From a checkpoint of a small transformer trained on Wikipedia.
Size: 15 layers, width 512, 4 heads of 128, MLP 1344 GeGLU, vocabulary 16384.
Training: a variant of Muon for these matrices, 1087M tokens, 4147 steps.
MLP neurons of a small language model. Each row is named by its layer, matrix (gate and up: input weights) and neuron, and shows model dimensions 320-511. Each number is 500 + 25 x the weight over its row's rms, rounded and kept within 0 to 999. Numbers have three digits each. A neuron's up and down rows have the sign that makes its largest values positive.
Before each neuron's rows, "fires after" lists the tokens most often just before its 100 highest values on Wikipedia text that the model never trained on. A number after a token or word is its count.

fires after: "." 79
L5.gate376:548490491481465494520472496512484482556509519494525514487477471476512511477447460456492519469500505489523532503547480476465529490525509499552444521475512548519493477520535493499494493505503508502508497508475468521509468486511494457479526529478478500483510530512504515448496497511489437460483495518519503524512518484497528507522493518512484512516522485541494503516479507508520505479493482524516504514476468538567507513440469541458477482489511489465491535463468488518491460444487487449544491478489494534509530525516474523501535494486506530496482551476461526507516520519515500500
L5.up376:526483512519529478497487510514480541459493512516488557492504499456517464531517504482501532501502529512458489534519480492503490533524521522496502470505511556502534476484488492517495452549473471491470509527504532525522462525446489510507459488507472493503487506523493504505459492489532493527487475466492511496519458542515465494516521432487452508527499514526498474526485504479444467527488509461520511488503492522503455528491491493499533512499493474493478491487529461526500469482497479491479491506481480527453507516484493476505463485518506499449488502491506496530476524474497485498

fires after: "\n" 54, "1" 8, "2" 5, " Apps / (Gls)" 4, "0" 4
L5.gate829:499482513497464464493470496487487455526504546484490498461493476518516522452521473484523499488526494521526488497513536467474533485530504485525503492495472511556451492510531529536482530506477523520468477515498485488488491527505491489486546471519485505465478475464510484530519514456495474491471472487536482468478447549462515465444487505489486506474537562515516507500483518483454506477502466470518488475454487540507473485507475492474471476480506516516533454457514484528530509479530533502534476467485479502512511526480522493536491542517478470482479493494508512510531491526468526484
L5.up829:507506467457471480482474518496464451444496485518454496518519562472535521479488535537481445510485510530486523523488511538504516536549504499485546545526467492501476489442484488438498510514523485479565506497489516526544515502512473553499499528506527467506462504516452519474470511493475458525491480554471475496482523476503510509511498511501449502467449550484503461502511483486487492493481524514472460530513506491497498453498501512529487516522522502485491504489493552532541491536521513522487494493515540507450513506533530442464537483503496508552463495476448478478471531498497473502

fires after: "." 24, " | " 16, " $" 9, "\n" 6, " US$" 5
L11.gate789:524489512490533487480513445496463497479535513500492461541482510457492492492456478458509468502513495496511510481494519520454487560516513514535459495515495485516486520474442505513499504482511515507521527476472468476518511493520510434509505461501453474461508484466489493475463523522493543511501479485471461445488507526521447504506481482499533497525504521508489469531510528529511508553513482494519515507484526508519492503516486456528485481531490484510493513475517503498517501503487535503478542463492500513433542503549484518477494469495520489467475479527552479501511487523470525532
L11.up789:509517494495514494478515483505506472493505469506521487483447527506527470520499500466526481498480501493490479497565519460503492472515489520473476512516502513511503490495524504464500488530500479522486500553500564450481529509484499520490489491487505495520537462502507498468528543474508527521486460482462497491485507475504482500477523515525502509507527512561502504459470526572511507506491495507483472519482540476560448557481541514477511507519510473498487449469462514541488510511537500501513515506468464500554531545505515507488489501540475531496497545481501554485504528511511495519

fires after: ", " 14, " " 13, " | " 11, ") " 9, "4" 9, "3" 5
L9.gate31:475544506529475479487462554472535528475503515483539506488510509516503483489513474481513533552494509510520512527540505503540496549511535509489491471482471477517481483480494547492508466490496498479481524439506470516513505506536517428542482504526542526463510489462473498496512502486489496486497499477541538524494490522486462485489471527497460535487472479519475526507497488498537488463490471495495499513498477501536511502474537548500457522469519491555485510486478507476489497506489487476460465484477495533556467537439496522513517484540530479521545471527520548476447473543476489505
L9.up31:524447474472491534493481498533517532470525523502486474535492512487499521451472499461506461476479509501522481531535501498521488529491498475461509500461531482517452516466511501467472463481539504515518511471510519494484464544510503515483483522494527478489517466465513500506480498492495461498517498460483470518515521520474490475554531480495500488471487540472486536505508537513492475506495534513540486563481523511482467463485490492506503531451474505468500508498487499454491473480515510469519486486492520486498483537484465482533538533509500497437540510451522493481496511506505525481

fires after: " | " 33, "1" 31, "2" 15, "0" 15
L5.gate1257:526518482455525485477479497476509449528489493484458509516487503525466512451549498500501532504529496471493506469521492513451501522493530497492511504531527490516470515514502504525522508504487516535512452489485517464512509562504479456507514481505483500483491487513543495457502484499526521489481482497520448493519453460479491446492489513533501464513524542496554494485535524544473489525456478473526492533473477523482456536526504497515524499494490513484534490531518458485496518496499531446453520499521512469501472513478542468489482547474526503453496526495485462515514516498504515498
L5.up1257:525513519460491484520513475479519529524482509486545492491479481465505498480477487496517499487489481459507531499496499499484523521479490481509527520517457520522504467465537517507458466482494444499525501484479518487517513483502524481539478548535467462500532489513498480485489511512472445551513516514453514461501515466502506500488485465492515519482507495512491460476534519501506506490479510542528460526485529534516520471514486499517486521491521477517533504471491539501480508491510433456498530473519520531474532479498506492444510513540561514486529493513493560476484540505491464552

fires after: "2" 28, "1" 14, "3" 13, " " 10, "4" 8
L9.gate865:478485511486503516461494455494538521501488510480497479504491541479487548489477492438497480533494525477474485511505529453515558491468497507515509513490494520548530532490500483491473522461501508510454499490438473489516482533525502474521459565464517526547488486522510517524484550499501472486507532497527493501491510509483515518450508451498522529481481519501531487563525501518477504481494506457485491491490525493502489511490481539471492446445486499492499476490565507499481491453497517476502500486514514491520494492524498446520484503488527525470474528545491522488514524523505512502
L9.up865:504487534501551477487526495514522463500484520504493485564483501488489501497471499510509518493488511528541534513456485477517492517513521531546510539501506514519526474493518499456478497525537516524452493473481483599531480508483464521478512472508505535475542497502513514488534510523555502539505430526489464508485518523504545497493532489533514522497517480522474524529559442503506497507520525477516496477507470494533496522509526502481458488462480524516482499496535518556457496444482538488562517520514519535522476485499530502519490505480552524491509553500513521478500466505520517513

fires after: "1" 19, "0" 15, "." 14, "2" 11, "3" 4, " $" 4
L9.gate594:472464498483486506473527542536493533526485486509510514546498532501509522461468493519514471474525514489498494525512494483485513505529462487491512494481481498579515455524439511522507506512507507513498460510490473464449550520494525545542465488549514493435529502488565524472490529471488509507501492515490521479523460530494443457455496505505483499474542515469477495504541537486525486494502527475474455508471534500486511543510464513506472501462458546505489533478504464502528491504488506530510497488452500498470487516501508532498506454545502538479508551495490535469475518528513456504
L9.up594:559505468525536535483508530503484485517518489488488480455471489519496489469452490471500515529505473496484511511513495509494519519510464497488476525480545525490468495506505501453508457495470469498515505495468508513535490486512520464475498507523479516472495510513447429464490548510488515567472488477499485500491505517536465526451524464483502529517523512504458492476557492500448477532500474527480494569513500492452523497513533520525480508515504520494524526482499507497531496493509500554485534493484521490537507450470489444500513513531496464528479484478466470490494490474491549533

fires after: "\n\n" 49, "\n" 20, ") (" 6, "\" (" 6
L3.gate925:451510463509464534515520477511466481491485512479506500518463486473539466471538501467483508461514516480463523546502453508495476505505510462530499520503517523505528496505470565466475529519531498515476510530509496505500496480473486497511478510481522522487558495532512459498473501501502478524528517533528476492501517505486490516487500502476483525486526519470465515500484502509520531523482490491467492509506442521506496496501511498529523455449526506511487447457540496495479465486477487483467488496455465481492476467446428447549496498485495531536521463526522471485487483503492508521
L3.up925:517456477486456460478505506500488524517486500513476512526489523480508530504512427462503501502506499499440528504496509522504489495453523486501527517524507523468453512456491516495487541537526473498474514499510516471532525496505507498493520496529527516521481492552464505508465489533515464499514488465505535487538499441476485474492458488490486513492494492517487468484503530514510501507484511500566522531500486504529467511499540479463501465500512464493446481485489495483554505463476511515463498494447465487532471486462546478461488484479476512507494474523505486466473527469446502491

fires after: "3" 15, "4" 12, "2" 11, "1" 9, "5" 8
L5.gate950:505494480528504489501531489504577473517507495487487494502501436489543547504481458469544464506460494471459562481488492467507528509507485504523516528487456473534536569497535520502461539570508480529486488539511482524498514491512514514523494472538465493503500510509472524451491483501521510493495508490530440479526518469433506520526495459472479545473494537541520544508487511483494485500453459494528466528498517524469494504502472488528488471528490523522500473486485512489521524525474538448513460511477510500514506514465481491543498516548487508479486507516502466492508501489541513475
L5.up950:441500450493484510492538474515458489500526499493484512499555487510465509458519526503513509479486536506495490535479471486494501579486527507468529507486480464497517472484547524517497523494495505508518488466484529551475516488449522537472526514435481534484500495481482516451487521532511507504518474494453489506503497555446536539486512496496468471471504520527509476468537465488449456520516480537527543495505497530452519522489497490499500484504503518469524511498513484479514486522491440540521549521503484502497502507507536524509518498531500547521506512503520511495431498495515491516

fires after: "." 31, " o" 6, "4" 5, "2" 4, "8" 4, "5" 4
L5.gate1085:497448522507515490511509483530501547467510533487494471515490499507498545484504526483522507469482518522482460474530483488475539580537487478547489539491512563530509481488486475540551471480497525505452488530514503524457477492465468466480465521475519500495508494487521434504444467496535491522504492500536495477525477521528524503526496501488494511502519473532517526491500473506456495522486493506499508476450476489507473506461473511499502520518507475532484518517503502441535501442487463503492457509495547525472534525485447504508500491508519484492468516528450481539495515493501510478
L5.up1085:496480481538439533499518480525514521516522532468532521526506434424524514490488529483521477507496474493523508500537511552521521540511521534523482517523523499492487508499475506513478481509524516551454464490498513479496474475531524466508509521499449494506444485509513482482502497474531514486524503495532486467480494503528530485497499485480520517529527544519498510490490466538490525471511486507523494509466480540485525539464505562494508534530495495516506523526493491495510479502432492484483472473525511533450508476509498495507492458498507491468468517499487508524495473506507533522

fires after: "\n\n" 45, " In" 6, "\n" 6, "On" 6, "." 4
L3.gate1328:464505476507496501484546510490529495498504438519560538467483494478505521501505470468552494529541471516487507486522489492480481546482516539487509517519478515513474495485469486502502484474509487472507480494516464512504497535534483539489515505487513519508536430519471511494502469505457472514495456496496502522543515504530542457508505486517503525484531526523497495505511495460506481548451472507509448493537488526490497535542468501444495520500498476515532455511498490496484517501482560557516522479503535503502475471500513467473483513500508484505478539504506468475501475544488476526
L3.up1328:477510542476479486524492487510511487494490497495488516489437496500512463497495491529496499489510502538527488488521512473512471534479496525505488510530552478477455523506493514509466499493527479506482509458518548542511539470547500507477489459465525505520495482449500509499512483514466493472545452511487518462496509516528535489500518479519499508531487565504512528529445469494503497521515491526458485545540525461464512484526509487550460486506521472459536500479496499464500529490528500502514496489558461518455479479521504496494481480535481507473500528491525520520480519457489531528

fires after: ":" 33, "\n" 15, "\n\n" 13, " |" 7, ": " 5
L6.gate980:469527484525501506483492468515478487510509520507505493492487506544525530475452503522478516480470558488502459502525475526479524465530539527511499498487518488531520516486485492554484485498525488529511470531475476525517483541513542504465476518511531552523519477537510485550506569504479475461509451524486477494488524539467492498478518517524504503494504471519469501503528495510494492539511514522452505480450516521487516479486548511501489502478441536501522444504507503468552503541529494487516492487491475509495512514513476468503539544457515525495511485474502509527500534456507479508
L6.up980:469516514469518561473509495546468529552486505486556488509431526540495486466469487509513503470524519439496536507512492485470527482501525509495505497529539511535534502504484497528488489524478506511497545508512454466516475539506554483480460543484542550501546455475488483507514548503525500489501508478467483496499456482498450518487526509481484523451513501514501492512517513528538530519509518509466476489467489493497510512460496447469511490507479482495512471475508492550466484497473447505526506495497483506498479499500565547467441555492480476508472509465521516497504515451463494451

fires after: "2" 46, "1" 26
L5.gate479:481514454497536488483513513479520485523479484466488447494502528513538503490480440477558465498491470469494500527503442469458481471502496526516482574474528509458519511506522502522529507530552522513456534549499508474498442462510513469469501529488496505464497459538480467572452445534503488516521485499521517508522506533463503486489479489515514512491501505487496537483487503476528562514524499541540517485494481487439521497467490423488428484522514499511504448469534549466517470475508476495508507475529494496513524472519489481509537515514527487489491495520465517531517484507530472475
L5.up479:488484476537506466486522509533464518489500525477493511510497540527522503515471531483502465494495527466513530494501497472530510467468494530524477484529454521501510460511472536507513458505514529522477491476516494461521547500485496533522465490482506450501537497491451502535487483572501511464483486530458483527487502517482580499476510434518547522501519521494499512486484524460464515525493573548486502469522478517548517436517522515475474502469479463494473505531498486531493493501485466503504566484542496523495478466510486490484523521439495525516464485505497482539500520540497471513

fires after: "6" 16, "1" 13, "2" 12, "4" 9, "3" 9, "5" 8
L6.gate696:485509482514515468464523519493480525496475461523480495537455530514541483476491473470504487486478520479497488536528503479524541478513492478521483553457516474552524481494502504499451490480538508488502478506469516543497459474510507524486506498462488523531476551495481477507472513492496527526507434504498513451490508463489476489512496462468493549460444527492510520514489509551495501472479527470514478459500462498454529484533519517528467501513482519508471452491536524507496468494515501538499491478464490556505476526512520452531520480500522491501536500538573507469513501557476461511
L6.up696:564512523503503504472485523506499542492481493457533451491481556463509479497512481429497577484532473494487524512486527470506496571465477475493477497488560532526506502488522493518444495555502479519477435456463518497489474458533538531515480478474500502507527521526499514501521467486507479516524485508464522458472486464486532429459515443500499540480461498500500512502518526514502519489468514543523482541505479483477483468510497531509483516493473465506528519476512523514479465512522511544490514494517508516528483520501481478510486492480522539491489507469460483492517504494536464514

fires after: "2" 14, "3" 13, "4" 12, "1" 8, "12" 7, "6" 6
L3.gate333:480525492521505500555528516510511498489522539462462479442526477471468505518508530484522495493472524497546495479485488526480502488502539491558486523480517491486506483486527448530496495457539513498512539522485496437506559490515508506479549510516506516530480502547489511466460504517511500484518500529500495472507492553516544520508471489545489484487502501524474544544521468463473466534492517504455511534463494526481488529523555477485525473500497491499490494488486503503505543536437466545508472466502549476490523516495475498566447513510541494476526520540506495514533513513516469443
L3.up333:503499499487481513538469487472507527508496525510534506588549496485516500464460518523491525463438464499483513503523488505468535497511497473455527468563519474524457494509525469501503486470484474512514459452527483510457502493513489504531457467484485492510526497501498489473527487472571495498440522533500499487488534541506507501543502492526492501516510473459498475511474502544506488464510490489483507507486499457504445461512505469526451511478561544458512499547507483484501532525513464534467517532510519530453484522508529523469479489536489472483487487489506499508501486479501498538

fires after: "1" 28, "2" 18, "." 6, " | ." 4
L9.gate1154:491504481528501501532522489518485524504507508515530524534472473482485507497471483488484485489491523527508495487521472511515503457515491517512482518464459484456511509537491478572491449516513472500513495493417459510528552478539502437502501503521471535475463486502457495503493490528509486494489479474472501528534464467486506478482516456499499532516526517536489463457500492528490487479448488563517510526446514507524513499537501524490512533537517522508456446557459505505484547515504539507531468511475527483511507548500490514468563511495505487515506504498537541474503487489504526529
L9.up1154:510509456489479462482513493504467490457578524497542486491512485497514478537549536499481496492566502523493489465516522526486536481525509467533501553468480516521511457461450518479490499528454534493537527493472451510508452508525509495503535484503451500499503459492507482471476512542558532491516490444481503546496470508512510485504531495475498522494537451515510495463517525535510505491490497518513513468501498513538555508545542520486531486506493507519474526451518523508529496506469501480479506519485530519504528506487492508498459515494548447503530505497492513480517517466512471521

fires after: " |" 35, " footballer" 10, " |  |" 8, "ologist" 8
L3.gate692:455505492530463476507492518502511484518480468504432480493512518526463514488489483461495485544513490495477501491522462473476506483472539509456492497500521555489471500492489545494475513541512486569481498537468443521512499493533558478492494545483493523499479446490491460543504499468463480474528491538497520486535506491482505532505528520465520439501477469467505458500498479503498477483486525467511475500462478511461539463473521495476505487474511492489505470514508521495472519495476486489517513493507475509531529475520482458458486499487476490556502528495460489536446511485504524517
L3.up692:491496497528526510512477466554498517468459491524501537463488515518489493488510465526469495532508504484512513490552546486475509506523530492486460461497495550484510506458531559518540479527503498548502553492517532456504522493529502536461462482478508534517496499491488531481488530513551519455505519548528495485485506536503502510519526481458539544540546507490498500506471520463465465526514498478486476490501507464496522510509493517485529485486500505466503493495496514509513488543522515473520535533484517498532484540507496508506498506541483513521511487481508532551520539475482465498

fires after: "4" 19, "3" 15, "2" 15, "1" 7, "8" 7
L6.gate131:477497474531486487450543454484494493463525462484469522535455497537520549498563478485519532498497501462541468523508509479548506519559537551490459498480514518521543483500502496526510464513516533466520492490477513500489503493487484488527481533514527521495516550529474500522507497482523548490516512476565448503524514507478535492491486513471472538519488527509513533506481480465509442501475430505534464548510449486520494484447512478516477453523469489478453483488516506510491560492511486536511476481490531441494484482513510486540498464516507493490514495513496476522512525494517489505
L6.up131:502523518482513486494519480466456513468500532529529538555547510493513550431567477490505508501445501469482521483517488510496500521523476509510455495521556475488517472490461495527495469506528448492481472471508489507478485483491507473482517421495429518490548527536527479478478481493549531518499495497556460531506494506488523521468498498514467479514481524471496545503513482495508485447538514495510469560511564519507497503444485506527487555556495531504488488481514493539520516517523497504480513515484554467471474509507519501524493515501512532496506527487497507506481497486498528529

fires after: " |" 54, " |  |" 15, "\" |" 11, "\" |  |" 5, "|---|---|---|---|" 4
L9.gate479:513480537524490533448481501524487491498503451497541485517469531505513498525488499518534476517485512493528460523483494503487485511492529510524480478507497509492511471486515518478504505473512466548479506489517456502506547495479472479510490476498513479522495491489493525475498522471483542480512496505535531474502504510502493528525483485519524552524501510556517522486499453505488502537471501512472513471503517494532470492500463487509494509496453501451523434496540491505505466529526476490530549519528514463485493493499513441499500498484550482497560531553548502506470476480498523530
L9.up479:518485510459473497493516544441507526507470541491508559522468537507480498516448518506539506538551508500538496490535539503502545473472495510507479516506503456515484548488492439503536506475461505489460486464435503528447553491499549534489532524500493516483514487501504521515516497513475463500500501529484448478477501510482529499499477484533509492508461495491488523517510525519488498466559515486491494480513479468486519519506502522465472512496484500508489496534508475423476474495489533446494469466483479526506484485501526506516527488475509544498485534475459516505471521502477510508

fires after: "\n" 91, "\n\n" 8
L11.gate1146:472507461499516544474501475482490515525495494478485497454493491521515519465463497514487498445506513513501486490515479486494504481508466496452486458529487514526520529485500497433520462512493496529501472525467529516489519501495546528516505528464526485522529531501457479481486517464492471513466490559448456504485526478488550505499484532511484522483518497537534481507499514493528494546481498544503501509511503475515474502492473527510449514522482503493479447480489503485508523525529476514500493509504501516528516512512453479502498523509524515511514507456543496462468501525579529503
L11.up1146:503535519525499517419523531496468548484542486496516437495530459472510530502466546540489469493498518500512508484494503490517552491495490491516481460556506526500519470531466570444440470515495522509480483497449503477488535496479511499552502487502462517488508485487476485453489507499551487492474465514500475514536483536482481493529501494504526489533508527467508485472439505489501505491512492498494499505471460489487564536563495480497494507480508533472529508512485480489534526482477485481543446500504524476525501476545473491486480494478502496504505489481496501501495461526468503479

fires after: "\n" 83, "\n\n" 7
L9.gate670:499513515505481514510502511497486556505472504529473487453504494538488524514444517487465500473510500477508487504504484498461511504523484496502504470486484490483508512449511512516494501498550493511465473487491528521480533498496550512468495529482512531524510475506421507446455468485522489473477469497468521448467472528483469497469521482533520491461492550485536475516503526462482499515517522543518466468481487478468496489505447488500481496509541532492470509518503477499494500516455507487514493531473507461523503520476511471500486477497434514499467498499503499489543489474495509517
L9.up670:476479529516490473490568498498501493475516539469554480451445476530477499495504503498525515556531496476506508485517517530470498508489490496504518479530498526467508550479508512477502500528502479497514511496479502530520501501545509497477538511502513507443524444436445496520485497537484500494481447531463535466484503537500484487457484528493462521496479527490533520469487485511463477521523515513507526468493496454504500575479484495479494457494510505522413453505472490497484509521456436477533497532520485480515518498510493521509477510493463492485517510512470494480469491472459502507

fires after: "\n" 75, "\n\n" 25
L3.gate776:513508468511537492494504539518523502536473513531497523500486476480521544506470510530542497506438569471473529501543528516482546502530527475533517484540471485487514502506487532516490500523456473476528513509546481505525535509511500499518503508463513506530530475530469511509533501491504508476500551521513503481515540484502497550506527493462501450500558527522510498509532494456473483520481500529478513489479483493465464454506494407514524522516489492530476530482516515506532432492507467492520532513500475497470520507452490528525496496524492547451491502487521496464488510492490488440
L3.up776:527501507516485527457520523500513489553478489507535491469516513506524437508465508518502477475451508486452559510503511505478508488495534515530490507500469477518497526533504532486456521492467504508475512496525495524487530495466472505516481490520533488494512514493474494509496527508465534504487548504492490503512490486466505492466519448483493508433528497453525516491493511526501515501487492485511508581522508543495479512500458515507522502454431517485500466480506506547529504526459510475513505502451510553492502504511487524521524492474458534519457503483506483453488521470470518506

fires after: "." 60
L5.gate85:539495535529508497525518492498457555502492462499493508500476449447492510478464502507467503514480458484539475499529499483492501557534529513530504487491505456486496518484511531502507551523521508457469526500509521470500542480497500514506548517508455536523482557492468469515537530525445500501487486549470486494505514533486476494523531515508497501528496501525474465534566542511505521502507501481520540512507484503548510533487495534482520513528449514550500529456483440493487506508496489481477476466470508497528507491524524501513501472473556498530476469476488549524516520508499512497
L5.up85:498520521491506459494467466490470537499510504470452475559507499485540506467486530494520536481492502510502432506519538484463496519471492531503535502498529524494540550496464496476529485501503514501475520527515471555494492487562528512480497487499503537514561512491520483460480547475509513497471474485460499474486505514491450504495509541448498455486472538514465482487479533527515480491492507457522558500474511502552496508483509515479527483534508506480494514479468484491520493502470504533456518482493469474484536502509482480476512503518488511497492509510503515515518512518496490517

fires after: "." 83, " go" 4
L6.gate815:517470504486503512506457476493476502493507472535490493554478499485530491503470519485500496528485552537454491489535456536507489523528509516515484480529526530545527450494497466492516538480465457480498506530449487506499484540467489504462476492546434500505539496477479504444498472506480445547481494494492484491549482493479506462493514496519485540524456488515522484532491474506473555508439517524469487485522521516527487468482503447492491515475500476464532520535514500488530521503478544477502489454503517466495545513537499452490553499507496524516515501494520522505554506500501482561
L6.up815:500505493518475497462478493537475511492476481477497524494491492508515501511496499505471501517488508507498544461522502505497537471483444523520474513493487488508516481506511516512518493512506501500502528448507505479476490511517561458512471496489508491506526493532518461469486559489504485508508524489468462493486517483493507508504516455467507540485473532521519458497472521479498531518498508499465514468540510482520485480548508478521514499549528487504472524475490527443540526484481512530462533484455473541501474463490471515461520530525488524531477487485492515512522504461463529517

fires after: "." 56, " (" 5
L3.gate1024:492504494512552472493495467513512500501547494492481515519452478502493503472524540477479509553490529457525514485484518474479486457538486542491518505519473518537538435505535532482520491483473455481560533524464503508486484478516510509498490528549497478472539513503497489500534497458498514500495446513513479487516535494492535496499536502478462508484457548485495494484487538504439494504486468508536500512475482496530443495501515486518495533447486507526476487515527493464527546515499488491515508499494515522493562542498486487493481521507497527504509483505530491468487487490509537453
L3.up1024:472500506464513467534521482510512466492497494558523513471503497493511479501482496499490484533495513494518554484489513522515535494514515563498503496511502467484476541486482511579506508456471511482490485550473483471461447500536491535520497513540499495515507488519510489460519519461498507500501517523532505499497436527486540557504542468502464496495483499479527487476489496468471520550489516536498530515522495490502521522508465505484489508538498535470539542496496480504477515486494508516523509438464536538508561529526459470505509495461464478446488526558479539464481515473509535488

fires after: "\n" 70, "\n\n" 14, "===" 5
L6.gate1246:475491515521496497498513484519485493479488522524536489502521493495523491520520487501513503496542503514453528518537506473459522503490545464531510505532501497452505482495504521481518457472483503550477531499533482523525503494514506502463517536497520517493502514531470460546520515485475502444514530534495521518501489439469514538560501530520451482495488483529439476500468410542521494503497510517509479488534541549481565485485537497525462498492543516518461540513499451525550510494486448495469502493485459545508502483476495459516532507534492442493465530466487520499533493510442488518
L6.up1246:518478479504503564539458468527447492561493538504519525505502498508472524473503500555533475476502524530461494511517446490468502474488522496521546501517507516507514467459474521523499486459544482496496493509488501512527537498479519473574516523504518507530494486470493436498515460480521473537511545494498508464470529487543502478485526536496490533484478500519482518461521524473480490539462526513494437513509519488515469489473503535513521483491466466505465519555505472492515484486443525543480498516503479479479472467504502486511475470526532478488513449455484539457467469540474501475

fires after: "1" 35, "2" 20, " / (" 9, "\n" 8, " (" 4
L11.gate1303:490474469522499475481510526494491492473523550463497518519445502517496490500511499496482494536510508511474509544512548493485573492517566497505531502500481495539489471488526514537479483519512473498513500547480457545491517454508494490471509495503511513458559565462508476495476494537517483447528494473519507474525488481473525465482494503489479527516488492518430487473491516513524479472454498494517454492445487498506480540482516513494507528514497486561527502465525482489491503553513512488476510536552509471482520538484449491477519468560520509485510549485529481503504524493510507514
L11.up1303:508466483515486530486476483534501540494563531460519482504483492474516499508501504504511486507509514497486498464519479497495510489480470463487528477525525524501511551518481465498531453522449477479491487513513503500489522560556516512520509495485492499493512508528488513555498522561497428466497520497497455494494471494515510473510497497545506527491467488473506512500487542529509517471524523536495486547490476552510494525517542456511516525524505505486534504464475497497519518501483524498551495488511512505490477526496505530493505533465573473541536499486480514519476521532537536492

fires after: "." 78
L5.gate39:546488523525493485494511472510470483479474510442520464509540484534490521485487490457545473514514569516493521525505537527503511542503516508550537532488508489461572505491489455501522511526517519453503515535472548498527534489505474544494511534494527481529503502485500471490520516510500501514473475500537495522513453476533514468459512469491504491495498523508509474528487536508453468515482497493508533515470511504529508511451487473458483477535472474519486546486506460499493466463466530472476528483499469496499545477489465492491488497470535527473461509463511518533465496472487432483
L5.up39:525491485530530482455499466485496501494482492473504499502490500513502436484496477435524482492500530532497494518499457492509482511530505492552483525571544522516514483527488493486491450499543521455485518535501507504482503523506448526481503523482486518517531510483487499487481500487473511483479503556502527515520507530544445483522478488556499542541479483518460498479488492535543483473512473505484494480481490529509486519475474481480491465516472441546456493507482473458470491487451470550523509504522464479484523477513482520480514526466540497514509477468465471518474455465472464474

fires after: " |" 35, " round" 5, "023" 4, "001" 4, "| Year" 4, " |  |" 4
L6.gate4:493525513542485552516500478531509494510529484487517503469473535561488484478520545477514497470487514513524503489561519537507544525464516521496527471444477512482507547554570507489470482550495508491553544539510476486480471500491528506524492514523519509493483527523506526511521509484493546509488484511540538550493532519528480506511507473485542492490465467468526541514477518515473499518531501472514465478495491517487522475528492499489534492460501500507534468524498531506528511502506501532487491536502485486495478482512508503470489488511510495470486526510527530489501486441538517501
L6.up4:505531491502506493529466490522505481515511521531449499535487478497482474502487479484528487523509541489493471442448469525497483470491488506455493498471484539516501497511459551529491512449509488509489474547504509470470483505501529510506489507496493486500458505486481498523443503474495496495565514477505524476497524459456522492514523515490535498504515495508473481507516461506482500503472480462473481512507502489480493472537537500495501463559557467482520490484509505481480506524476490481453527544438484477524504499507501473448496511482454533490462538513500535509498492466509516494

fires after: " |" 49, " |  |" 27, " |  |  |" 9
L11.gate369:481548510557492525495541511489477503513518487496531472527503459477480515494493452474483482537492507476509505494556475533517490536513495498494497496433491528484507502495509490501530450497481481504508528551445471493499494514513541502486443495445509490458510467507482496498488541496493496503522428459510468500536458476497524478523514456505493510454478508525532465491470466537492496525508476472447472478512526490502521472540507482466519490489507524499511463518502512499488494456539463499524480521507519472525511530509499523493519513480519468558489471519504501497466526505493530478
L11.up369:508521536452530505468542482501529519556456543524473487523507510497471481529502528535508503524514536532487468443487489482516494475505491494495493457454447454477519474526498459503519486523509509505467542509518514493479507501539426478481516525509537486475480491481495574508486477474535511502506545477527510500489503502491528456523521481519544491514509518544489497557506470506464489523521483500522469502497473488450530487554503482504489512517516476504495501518513474476473524502484510450518519541500539463519505486483497471519513523497472537506504491513462505425488538486508510517

fires after: "1" 51, "2" 18
L11.gate278:517483529461498499490536485536492526469483523488539526497526510528507463455508503477521500506475492516478490527489515467436502529503478478523532495485562474510487501522491469498528515491526484555497499476482485440494542514494521507520479504483536508475522518521501447450490510471532510478521507481480457439501477492465491474508451484560557517501574518521530486531491482487489472521487489497505476506462489474497525522507492484490503444522443534482459501491482525522519498514479538466538499461511506459489492513523522477511498496531493470454518490542424541497503480477481470485
L11.up278:468517542486488449509434488527532487511502482524542536513509545443477496514489504493561478503477561514463517497507506469505481525539501511535487507485504495479494501505489507521524485469509476487501485482478508467526493486529510494481480575481486483484485475502557505468467501486520483484509494512469492487515491476471482527540481478523490520524503528498471454493506491462504537523531545528494504490489459520523496525528456471494468514508543517485486512466526543496490452468479534470473532500472511484486493505510505471524473494516476480493480512541491559496515503477506461512

fires after: "\n" 91, "\n\n" 9
L11.gate1218:498516494530537515525479475495471476507512517499478452443482507472530515436514542481508491494518532484534494479548483495513526509494507450550496456495498509486486518509525482499489480495487486512482475494483476513505534478503504521540477495529488459487512473496470502483526487542471498479461484512490485478487444539517476473479501515485498478519542543457517509504525524466526548512498479489489528490480520518518495471525454494470487511528477477534503531461515504508502468495508502476511511507510468444502491484513494466441488523508536479540505490466559445429515505486482514511
L11.up1218:466500488506492529533477521472472489531466511473495511455510422518468540521462522509500501485490462491509496499536444490510475493513486477528523483486486530545529503514511474512509496503507478508488501546493531458499521484504547527534481500527530501506514489467448507501498485501523516459494481477446541511468521559495535577491425486484504459501493514525509518477514486492494477535488500530520512530503477474482495546466509511523490502514457469532543537505463491490492536484487516488479491506539499532487529475492485521515525468480461520513507537453493480482432456464479503479